Weights of a small transformer language model.
Size: 4 heads of 128, MLP 1344 SwiGLU.
Training: 877M tokens, 6689 steps.
MLP neurons of a small language model. Each row is named by its layer, matrix (down: output weights) and neuron, and shows model dimensions 64-127. Each number is 128 + 32 x the weight over its row's rms, rounded and kept within 0 to 255. A neuron's up and down rows have the sign that makes its largest values positive.
A block is one neuron, or neurons of one layer that tend to fire together. Before each block is what it responds to, as a language model described it from the Wikipedia text at the highest values.

Responds to: The prepositions on, in and at, often opening a date or place phrase (on 2 August, at Oakland, on loan), plus identical word pieces inside words and names (atoms, Sins Invalid, Juiz de Fora).
L2.down873 [207 123 136 230 177 131 205 113 161 194  62 103 169 119 165 101 176 146 149 156 156 130 167 150 166 147 122 119 131  92 116 151 153 183 120 176 146 124 113 102 139 152 181 129  85  69  89 118 118 145 138 116 111 131 157 167 131  84 135 130 167 124 123 162]

Responds to: Articles a, an, one opening a descriptive noun phrase after a comma, is/was, or as, e.g. "Pooja, a girl", "was a nominee".
L5.down31 [135 172 130 131 113  97  91  96 127  96 143  60 156 100 144  77 107 165 187 112 125 115 123 154 143  99  76 162  69 140 120 170 112 100  74 115  76 176 138 123 205 162 110 180 147  95  85 196 163 155 166 121 185 137 164 122 117 122 120  78 128 146 130 115]
L5.down80 [ 53 120 140 163 103  63 152  68 154 113  80 162  90 151 100 157 139  94  74 154  97 111 171 123 142  93 169 122 126 147 201 139 105 121 122 160 112 104 125  97 110 158 135 193  95 128 176 126 114 159 100 189 168 138 153 136 156 158 120 127 107 152  81 169]
L5.down84 [ 78 163 149 116 130 138 130 186 114 139  87 178 121  97 130 134 148 103 102 109 149 151 133 162 104 156 149 124 132 112 147  92 153 116 120 153 147 139 112 166 124 142 119 117 128 100 158 123  94 161  74 107 113  92 122 122 120 150 133 122  62  84 111 102]
L5.down138 [127 138  99  99 145 131 100 147 172 174 192  87  94  92 153 138 172 149 169 214 167 100  83 105 163 107 156  88 168 155 102 122 115 141  98 179 144 115  99 132  69  77 153 160 105  93 102 154  62 116 145 145 104 149  99 105 168 111 139  27 104 116 129 140]
L5.down390 [142 127 130 142  72 134 107 165 120  91 103 120 105 105 115  64 147 164 101 152 100 160 179 122 176 108 105 183 127 165  93  92 103 125 106 193 131 136 167 141 131 101 149 208 135 145 104 154 140  99  90 129  33 129 139 103 128 133 205 130 142 152 160 163]
L5.down445 [110 154 134 125 159 100 137 102 146  84  90  96 113 118 146 142 168 166 145 119 135 116 140  99 103 101 159  60 156 166 118 160 167  90 150 153  94 117 104 107  80 190 107 128  92 152 116 126 129 149 134 144 138 130 135  70 168 118 175 158 162 144 175 134]
L5.down489 [ 43 158 130 107 131 133 159 147 134 103 168 159  96 124 140 164 124 146 102 112 104 172 136 132 129 169 144  91 155 120 112 151 198 125 120  93 154 134 127 122 113  97 127 167  74 148 103 128 111 130 128 198 127 139 112 121 145 107  63 160 169 172 166  80]
L5.down509 [117 140 165  96 110 129 117  90 154 131 156 190 122 168 162 175 145 118 116 120  61 112 101 154 168 187 105 101 146  52  94 126  84 105 108  99 151 169  72 164 168 164 149  59  80 160 127 125 155  99 156 115  74  65 163 163 130 104 125 143 132 109  67  72]
L5.down636 [165  71 204  70 166 155 115 169 158 131 121 121 124 130 103 114 134 148 170 157 173 109 161  70 180 169 114 152 122 101 147 167  76 139 103 111  93 191 147  76  89 117 125 165 115 116 140 138 154  90 184 113 136 224 158 114 151  93 150  75 167 140  97 181]
L5.down744 [120 113 150 150 112  96 154 181 133 121 167 145 122  71 123 135 149 144 145  98 131  94 106 100 181 140 105 119 143 107 117  98 144  88 107  47 124 145  78 102 167 138 124  91 136 115 190 100  59 135 123  66 156 110 115  92 172 113 109 134 125  87  84 170]
L5.down750 [160 152 140 126 130 119 122 130 146 144  47 134 101  83 152 112 138 140 130 123 158 109  98 181 118 165 124 159 170 143 127 113 177 168 120 196 136 111  95 115 147  66 115 162 184 110 130 105  84 138 106 130 255 116 111 134 135 124  80  86 131 143  86  95]
L5.down776 [153 129 160 104 134 124  75 111 156  88  61 171 114 124 156 154  89 160  78 165 120 166 107 106 118 142 121 121 171 154 114 135 111 149  67 114 138 156 188 149 134 157  94 188 197 133 124  94 113 178 157 120 135 124 182  95 162 149 108  80  74 178  72  94]
L5.down874 [ 71  50 115 136 139 156 137 135 138 148 110 147 108 102 104 113 116 147 123  60  83 180 132 131 126 162 122  96 121 102 107 115  93  99 164 102 149 118 197 114 141 126 109 115 119 102 182 157  82  82 122 101 117 163  99 129 124 132  94 112 166 172  85  94]
L5.down1084 [121 119 156 154  94 160  52  96 150 126 128 153  62 140 162 135 125 125 134 202  62 154 169 144 122  78 162 116 141 151  92 122 114 101 155 114 131 179 119 167  86 143 121 144 128 186  92 103 116 164 105 115 177 157 144 140 170  57 146 161 158 102 117 145]
L5.down1147 [ 78 111 156 146 115 120 150  80 199  61  87  97 130 149 125 188 108 146 121 153 148 126  63 112 166 165 124 115 112 141  93 124 175 109  87  89  60 179  86  77 106 127 142 209 140 120 153 163 151 146  80 108 149 183 119  87  78 178  64 155 152 106 114 111]
L5.down1152 [ 85 141 117 131 131 165 105  79 119 113 137 123  66  97 107 141 137 158 122 145 101 145 171 141 127 104 170 144 112 172 169 142 131 146  90 196 171  87 157 172 127 112 112 126 170 167  99 136 103 130 136 164  78 158 169  94  89 157 133 131 129  90 139 100]

Responds to: Prepositions opening a phrase mid-sentence, mostly at and for (at the time, at least, for generations), also word-initial pieces like at(oms), for(gotten).
L5.down98 [140  62  75 151 189 145 157 142 157 203 156 154 133 128 164  88 180 136 112 142 148  73 162 107  84 116 118 110 163 124 166 101 109 153 109 112 193 176 165  97 132 130  65  94 204 154 154 113 121 177 170  86 129 180 129 157 129 112 149 173 137 163 117 114]
L5.down376 [127 180 137  58 103 130 122 122  96  74  91 134 113 141 112 169 176 176 152 138 141 125  93 122  96 123 155 171 119 148 152 153 133 160  85 124  90 125 163 173 134 126 129 153 158  99 124 155 146  82 133 117 142 137 122 154 158 148  82 112  80 171 147 102]
L5.down420 [110 149  92  82 146  81 170 112 115 168  83 184 130  82 111  98  94 123  85 135 137 110 105 138 185  99 140 235 152 156 133 114 112  78 110 135 121 130 117 162 157 172 106 140 116 105 134 139 129 116 157 102 130 177 150 141  91 112 150 106 109 109  73  76]
L5.down422 [166 141 170 146 130 117 123 140 158 164 159 127 142 108 136 134 111 160 142 120 145 173 116 147 118 164 234 106  82 158 163 135 188 149 105 115 134 169 123 232  91 146 128  99 166 151  91 156 140 106 140 161 196 113 161 130 104 135 119  93 151 112 133 101]
L5.down596 [162 171 128  93 170 106 125 139 193 124 116 150 143 106 167 160 133  81 108 113 137 169 132 128 110 153 101 144 121  82 158 105 152 112  93 135 147 132  94 110  39 125 123 105 104 164 129 136 136 119 132 224 144 132 148 125 128  88 179 129  97 171 138 109]
L5.down609 [126  44 137 130 152 199  99  83 136 120 126 157 169 137 114 111  56 139 122 122 144 119 113 138 138  80 125 124 152 106  92 111 115 105  98 129 140 170 137 147  91 107 116  73 114 120 101 136 115 148 101  88 112  93 141 172 127  93 147 117  96 147 125 135]
L5.down610 [167  79 157  96 177 136 111 160 116 108 110 129  97 129 147  82 137  96 118 141  77  93 155 131 111 164 145 141 124 136 179 105 137 123  84  91 125 156 150 177 103  91 118 156  56 120  91 105  64 114 158 142 142 137  84 169 102 137  59  57 137 166 172 136]
L5.down635 [149 162 131 173 141 127  92 146  98 152 145 117 180 140 126  71 108 101 148 156 128 123  89 160 113 116 142 135 105  98  59 109 118 128 165  97 150  89 195 117 133 125  91 137 151 153  87 168  77 142  70 118 142 119 117 136 196 118 172 185 155 102  88 143]
L5.down703 [173 133 131  96 124 156 139 152 124  91  86  81 126  84 125  90 160 179 142  49 153 192 133 119  99 152 165  81 150 242 110  96 185  75 170 147  92 143 124 128 143 110 116  76 133 131  81 158 169 146 108 113  98 102 120 126 124 106 143  84  83  56 150 138]
L5.down707 [150 166 119 119 114 101  80 122 123  97 124 130 101  99  76 154  92 171  79 133 138 143 126 150  88 117 146 107  92 206 115 116 121 207 108 137 149  94 104 143 132 118 191 104 147 212  95 110 197 149 182 133 161 103 115  59 132 168 151 175 124 108 168  60]
L5.down984 [134 105  62 145 111 136 184 131 163 163 143 139 114  96 146  90 126 173 141  92  83 155 154 101 120 179 117 117 124 112  92  91 174 116  76 158 182 146  99 133 103 162 122 145  79 112 129 117 140 138 141 124 127 145  98 144  70  86 124 132  99  99 139 115]
L5.down1069 [186 189  93 138 135 147 168 157 139 120 125 112  98 176 175 168  74 100 166 104 135 150 139 144 163  89 153 156 175 124  97 138 185 107 118 158 135 156  94 128 121 121 117 131 113  80 110  94 129  82 144 169 129 117 137 101  99 107 175 164 108 173 119 167]
L5.down1083 [107  83 192 107  74 164 129 150  96 133 128 107  82 102 144  84 108 130 168  88  91 128 113 136 151  97 155 145 141  84  97  98  48 193  84 123  29 114 163  71 158  56  40 104 142 146 127 148  76 127 172 191 108 137 124 174 109  78  77  60 110 106 151 120]
L5.down1086 [ 94  79 131 115 102 103 149 104 179 116 114 200  89 137 103 181 128 112 134 134 163 142  69 131 176  49  47 136 119 147 137 182 106 120  94 189 129 104 154 129 138 114 112 104 118 153 115 114  58 121 150 111 115 149 146  94 149 124  99 111 195 186 146  97]
L5.down1183 [218 114 129 207 135 157 169 147 115 189 167 151 196 128 177 180  95 119 152 117 116 105  60  94 129 167 158  68 124 121 147 172 101 166 155 149 126 146 124 162 129 162 128 138 112 130  81 132 113 162  85 146 133 142 167 126 127 135 163  95 103  93 127 114]
L5.down1282 [116 162 105  77 151 112 112 150 154 165  94 136 155 127 211  95 166 122  69 156 146 170 141 164 114 128 138 118 119 107 166 149 157 103 108 145 147 121 209 122  97  89 122 151  62 109 151 132 135 152  99 181 113 139 109 130  51 106 148 137  92 125 175 102]

Responds to: Line breaks ending a Wikipedia article's title line (= Name =) or short description, also after captions and before section headings.
L5.down97 [ 96  88 106  76 107 135 136 178 140 108 123 152  98  96 132 167 105  82 189 140 133 100  99 115 125 106 116 166 178 114 113 104 126 146 130 117 110 105 170 165  69 179 130  48 103 142  98  89 199 120 123 169 193 183 136 115 162 112  53  85 120 158 119 109]
L5.down100 [104 132 169 116 121 124 167  87 136 121 117 146 131 179  63 186 107  89 123  80 169 166  99  73 169 105  65 105 149 136 127  97 110  52 101 147 144  94 123 121 102 114 152 204 183 185  50 134 105 180  95  92 128 107 139 117 167  75  98  58 121 139 150 139]
L5.down189 [176  80 146 169  84 131 170 112 128 102 123 110 175  84 134 117 101 104 148 126 144 130  67 164 146 160 103 111 126 112  49 151 186 128 139 129 156 167 131 105 145  98 162  97 139 118 130  87 158 148 139 119 121 136  97 118 102  91 103 195 115 154 128  94]
L5.down292 [146 122 154  59 101 158 168 141  85  86 176  99 120 154 129 146 133 124 151 155 127 112 143 167 185 159 125  99 118  71  91 128 106 105 145 119 153 205 176 116 114 138 154 148 149 164 159 150 114 142 150 129 145 123 158 119 153 125 116 161 120 139 183 134]
L5.down314 [122 138 114 115 135 102 146 132  69 155 144 146 135 173 146 132 144 111 182 134 133 184 153 123 117 101  31 116 130 132 109 121  99 151 100 121  96 127 127 107 165 127 125 102 106 101 149 138 182 170 138 115 117 213 111 153 150 142 149 142 123 192 142 164]
L5.down335 [138 156 114 186 130 130 180 129 163 162 164 180 147 146 112 152  94  71 116 137 224  98  97  80 123  95 116 109  57 120 156 162 122 150 105 142 169 166 136 118 103 129 118 170 106 106 191 116 124 156 118 128 141 115 127 172  98 187 160  92 128 189 104 127]
L5.down366 [172 146 127 110 121 135 144 119  97 114 180  80 160 202 136  78 147  97 129 169 143 127  96  90 172 125 142 169 146 109 121 201 160 103 135  56 165 171 159 165 106 153 138 163 114 144  98  17  96 150  70  93 104 123 107 170 127 117 159 151  63 159 124  96]
L5.down393 [110 130  44 176 119 126 113 150  80 110 137 124 129 173  79 171 114 138 162  91 174  34 137 196 113  52 137 145 146 118 123 146  74 121 131 112 142 152 203 170 100  77 103 118 128 171 208 106 185 133 190 101  81 119 119  68  94 169 102  91 157 169 101 131]
L5.down410 [164 159 119 154 153 110 167 139 126 109 156 190 173  76 123  99 179  91 184 126  92 120 135  64 127 104 101 131 148 144 129 167 127 103 190 157 115 136 169 180 139  79 114 167 140 111 172 101 188  49 134 121 143 136 106 169 162 119 173 142 142 103  92 165]
L5.down543 [152 133 115 139 123 134 176 128 116 145 124 167  86 137  82 147 175 147 169  86  99 141 113  79 159 118 170 133 155 106 121 141  79 164  79 111 163  72 141 159  48  76 167 111 127 118 103 115 115 111 137 112 139 120 131  79 174  86 135 146  95 153  89 137]
L5.down640 [181 153 144 154  83 108 159 112 147 132  98 100 158 118 158 102 127  89  85 157 183  99 169 107  82 112 154 130 105 110 151 120 180 135 119 130 138 149 112  92  90 140 110 128 220 128 119 119 146 136 140  85 126 161 128 148 171 110 103  76 136 109 177 119]
L5.down1009 [105  62 222 102 130  81  95 160 176 122 112 160 155 110  84 108 129 125 186 136 157 110 145 151 102  99  68 146 108  84  97 123 132 121 120 139 135 116 146 146 137 145  69 160 125 111 143 105  91 149 151 128  99 122 102 191 149  78 177 100 127 127  94 118]
L5.down1016 [100  69 130 100 165 130 153 104 145 112 137 121 122 133  90 105 142 149  81 149 168 165 169 134 158 150 139 148 135 168 162 116 133 156 129 150  93 167 137 131  76 120 180 147  86 116 140 149 117 111 145  93 122 116  98 131 181 129 117 127 126 131 101  95]
L5.down1060 [119 113 116 154  63  80 119 119 149 117 145 213 115  94 127 130 196 105  66 120 162 164 128 184 143 101 176  94 133 106  68 100 156  95 133 168 168 109 165 139 113  48 145 167  77 151 100 167 150 206 109 140  79 130 111 184 152 164 160 141 163 183 104 139]
L5.down1248 [164 145 185 161  96  89 108 184 160  99  89 146 115 174 122 179 131 206 131 106 130 141 111 105 153 154 113 129 100 154 206 145 145 188 104 102 115 119 131 109 122 133 144 144 154 207 221 158 134  91 129 125 158  44  43 139 126 160 124 127 127 162 120 129]
L5.down1276 [142 149 144 147  93 109 103  88 116 128 147 163 124 146 150 155  74 107 131 124 140 145 146 124 179 140 105  91  85 148 113 100 190 179  95  88 168 120 158 126  99 138 140  83 128 125 185 102 166  99 119 182 219 138  96 192  94 111 185 139  98 170 162 157]

Responds to: Possessive forms that begin a noun phrase: the 's or ' clitic after a noun or name, and possessive pronouns like her, their, its, His.
L2.down878 [145 169 149  98 172 138 129 163 134 149  94 132 177 103 104 113 159 172 204  69 124 106 190 101  98 164 145 116  98 195 138 149 102 101 126 124 123 151 155  52  91 142 126 114  79 119 152 137 103  86 106  81 108 128 152  63 139 114 166 102 126  74 117 141]

Responds to: Closing equals-sign markers and the line break ending Wikipedia titles and section headings, e.g. "= Fincastle, Kentucky =", "== History ==", "===Havana===".
L3.down83 [101  62 153 159 157 141  45 128 119 169 150 126 137 135 140 138 159 128 124 131 103 133 161  66 146 111 178 136 155 129 109 137 132 144 184  96 126 104 162 121  38 111  92 146 140 102 111  99 132 161 119 179 161 198 107 161 143 150 127 200 133 145 158 147]
L3.down344 [115  65 108 132 139 160  98  92 125 106  78 117 191 131 146 112 162 151 108 114 135  68 153  98 121 136 182 112 124 125 140 114 162 139  74 156 132 152 113 166 129 181 156 112 133 156 167 133 116 179 184 163 172 102 113 165 102 157 125 113 103 135 116 144]
L3.down500 [168 114  98 161  89 139 105 184 166  85 131  90  94  75 119  75  86  54 127 125 138 112 121 101 166 146  74 114 142 163 143 117 108  99 114 196 127  87  83 112 157 178 129 100 162 114 173 153 137  80  68 192 116 141  72 169 160 114 129 144  73 147 118 128]
L3.down546 [123 171  88 141 154 112 146 122 156 128 134 130 133 191 150 105  73  88 169 103 171  69 156  64 149 131 176 126 116 170 130 133 136  66 127 163 130  87 147 168 151 132 117 120 117  67 129 135 155 146 143 141 188 134 103 182 129 117 149 151  90  92 137 128]

Responds to: Tokens that break the expected continuation: commas opening an aside (became, like...; similar to, but...), compound hyphens (after-school, off-peak), mid-word splits.
L3.down159 [125 161 132 160 130 131  68 124 125 129 101 162 115 182 106 124 107 154  79  76 115 105  41 154 124 107 202 161 118 121 100  78 126 107 148  95 151 149 146 155 146  90 196 106  86 144 191  98 150  95 104  71 105 123 138  89 124 122 134 125  95 140 185 127]
L3.down249 [117  85 136 159 167 116 122 103 162  86 202 122 162 104 100 122 130 102 107 124 105  90 167 104 129  47 153 118 160  65 108 124 165 101 168 134 159 105  98 145  74 160 113 124 144 100  58  84 119 107  80 167 112  80 137 106  91 164 124  84 118 102 133  74]
L3.down768 [115  77 135 102 124 131 131 131 132 125 162 106 157 134 134 173 155  78  60 140 122  73 131 121 171 119 173 134 103  95 143 148  90 151 161 166 150  70  82  87 150  97 169  65 130  96 154 155 126  90 136  91 168 122 148 122 140 121 157 142 139 101  95 184]
L3.down819 [145  98 109 160 131 149  87 160 118 109  98 123 103 151 123  87 147 110 157 184 184 124 154  92 109 161 139 128 148 100 118 153 114 182  98 107 145  51 124 142 130 108 168 123 158 125 147 112 117 150 135 142 135 154 150 126 161 134 143 124 145 125 140 111]

Responds to: Determiners like the, 's, and, his that begin a noun phrase after a comma or preposition, pointing back to a known entity: the mall, the club, he and.
L5.down8 [ 93 136 125 108 118 110 119  84 102 107 111 166 132 133 140  99  98 142 144 128 111  82 142 117 126 108 129  54  91 135 134 114 145 182 132 119 104 148 163 145 126 129 110  29 183 127 108 168 144 163 133 122 217 134 188  94 150 150  96 155 116 148 171  82]
L5.down103 [106 140 127 160 161 119 159 179 134 143 112 122 129 148  97 167 149 159 102 117 154 139 102 122 125  96 119 170 126 166 151  79 117 101  87 163 154  93  97 209 131 142  96 138 174  64  79 116 120 146 126 123 113  79  97 143 131 174 128  76 129 106  93 175]
L5.down211 [167  81 108 121 109  80 122  89 132  76  81 136 164 175 142  86 104 159 110 127 148  67 116 113 175 139 110 100 114 147 167 158 129  90  76 108 110 128 176  47 186 179 104 159 168 125 117 150 121 134 118 126 152 132 153 149 137  83 161 175 112 117 158 125]
L5.down237 [ 96 156 119 131 158 152 108 154 109  92 136 149 126 170 167 166 197 163 150 124 114 178 103  62 140 108 146 165 163 147  85 110  93 128  52 151 134 133  71 115 147  76 167 109 101 188 153  95 108 116 101  88 138 111  91 108 131  82  90 100  89 132 145 134]
L5.down285 [123  55 190 125 165 114 117 121 169 132 164 108 179 140  96  53  90 121 129 131 182  81  50 108 147 129 140 156 119 175  69 175 160 113 105 114 121 134 148 123 129  78  94 118 166 154 160 141 113 165 172 115 137 132 152 145 170 151  69  86  96 118 151  71]
L5.down405 [ 91 129 167 129 117 148 183 147 154  95  74 155 100 115  99 121  84 104 151  92  92 114  84 121 144 131 175 102 130 162 130 144 149 149 118 120  88 115 103 170 112  89  89 171 144 110 114 124  88 130 136 130  92 162 142 131 145 147 126 155 119 119  65 116]
L5.down638 [139 102 168 123 161  84 153  53 121 142 118 175 163 137 106 126 142 155 122 154 153 138  78 163 133 134 126 146 168 152 106 147 167 113 147 122  95 147 114 158  98 146 147  96 168 157 138  98 121 140  82 148 107  87  90  65 162 103 163  87 136 147 162 149]
L5.down712 [ 70 112 189 108 167 123 123 100 133 139  97 155 150 157  76 131 165 123 159  91 151 127  98 107 136 130 100 159  82 155 131 119 175 133  72  55  92 129 134 111 177 146  79 139 173 117 182  84 102 151 116 111 159 126 118 108 133 130 131  85  43 147 167 133]
L5.down868 [134 119 100 111 156 111 133  74 107 154  76 106  96 105 142  86  81 142 152 138 120 145 156  94  89 151 128 106 182 161 147  64 196  78 142 141 118 118  97  62 139  52 152 110  93 121 129 122 106 127 118 175 152 143 102 167  57 138 133 158 147 109 157 114]
L5.down876 [100 109 168  97 153 137  88  87  95 153 139 116  84  99 100 177 109 154 133 135 127 127 136  71 122 204 121 145 127 103 139 151 200 143  87 128 103 114 164 148 162 138  66 159  53 169 148 123 144 131 154 137  93  83 142 104 136 115  85  72 109 128 115 148]
L5.down960 [163  68 191  71 108 104 125 123 133 154 152 150 135 142 147 135 183 134 158 161 208 151  73 107 149 125 154 131 108 155 131 135 110 143 142 159 161 116 138 108  79 129 206  87 130 103 126 163 146 160  62  95 148 127 182  94 160  89 165 115 108 127  98  79]
L5.down971 [110  98 141 130 143 105 143 112 163 238 160 178  95 100 144 135 118 158  90  80 179 151  89  65 124 150 113 158 114  85 145 137 115 136  96 123 148 138 114  74 152 171  81 126 163 129 112 150 123  97 145 161 116  76 177 116 120 151 154 103 147 170  79  93]
L5.down1245 [157  99 127 169 141  63 131 137 145 141  76 138 133 137 108 149 102 109 125 128 105 128 105 138 162  81 159 137  87  75 144 138 115 118 154 156  67 110 137 142  79  94 118 169 154  88 122 164 107 198 123  95 160 154 126  71 162 125 145 196 131 198 118 163]
L5.down1257 [104  92 152 145 131 141  90 106 125 106  90 114 107 147 103 128 158 100 148 116 133 105 176 100  95 171 141 152  99 144 147 187 139 116 113 149  85 126 122 165  75 183 118 172 125  98 152 129 111 171 106 168 150 156 109 127 126 148  74  66 164 126 128  97]
L5.down1275 [147 154  73 122 102 128  67  67 144 132 151  39 128  94  99 145 138 142 124 164 105  95 125 136  57 147 130 130 119 150 112 133 163 131 100 130 104 139 148 114 138 103 119 169 109 154  85 216 166 148 134 203 160 181 183 156  53 180  83  71 116 116 163 134]
L5.down1315 [102 154 169 142 181 211 118 122 140 138  88  86 133  51 145  68 158 179 152  49 130 135 168 166 168 115  86  98  95 172 111 103 159 113 116 115 169 147 150 108 117 107 144  54  86 185 165  80 109  72 113 127 119  97 116  69 151 132 130 144 113 116 107 110]

Responds to: Possessive clitics and determiners that mark an owner before a noun, such as the game's, the mobsters' lair, its heels, his hair, their number.
L3.down60 [ 96 119 146 141 122 164  97 125 143 175 148 196 151  45 120 109 110 159 147 105  95 135 195 157  67  80  98 124  69 142 135 143 161 134 137 119 137 134 121 139  98 104 129  85 118 127  83 127  96  77 120  89 109 108 104 118 126 134 152 117 188 124  88 109]
L3.down277 [ 83 129 116 148 100  84 144 123  50 175  80  92 124 162 152  93 154 171 146 168 109 108 143 117 162  69 193 155 205 173  65 113 122 190 132 123  62  82  70 156 173  77 175 173 134  96 148 145  97 155 143 117 127 192   2 139 118 112  94 197 150 121 124 122]
L3.down854 [127 123 130 161 255 125  65 136 147 106  91 106 125  80 134  94 145  65 173  55  98 115 121 116 128 138 195  84 123 173  82 172  50 146 109 156 119 114 138 148  94 182 132  49 121 122 160 103 144 105 132 121 157 134 176 152 151 106 118 121  98  80 132 150]
L3.down1334 [ 84 114 116 189 172 160 131 159  43 117 111 111 180 109 133 141 154 138 178 119 180 108 119  97 164 169 155 105 161 174 189 102 110 151  76 121 183 149 108  87 103 120  78 139 103 140 118 160 140  85  88 101 104 126 118  88 197 147 145 114 144 136 126 110]

Responds to: The word "as" and the "a" after it marking a role, status or outcome (appointed as a, reclassified as a, as a result), plus pipe separators in climate tables.
L2.down305 [173 138  96 111 177 164 185 146 147 109 138 156 175 128  92 218  95 118 155 125 110 130 107  57 176 101 117 137 125 164 110 170 134 196  93 123 117 155 162 104 109 123 136 123 107 123 132 112  70  82 178 160 116 109 135 133  95 120 128 149 119 135 165 108]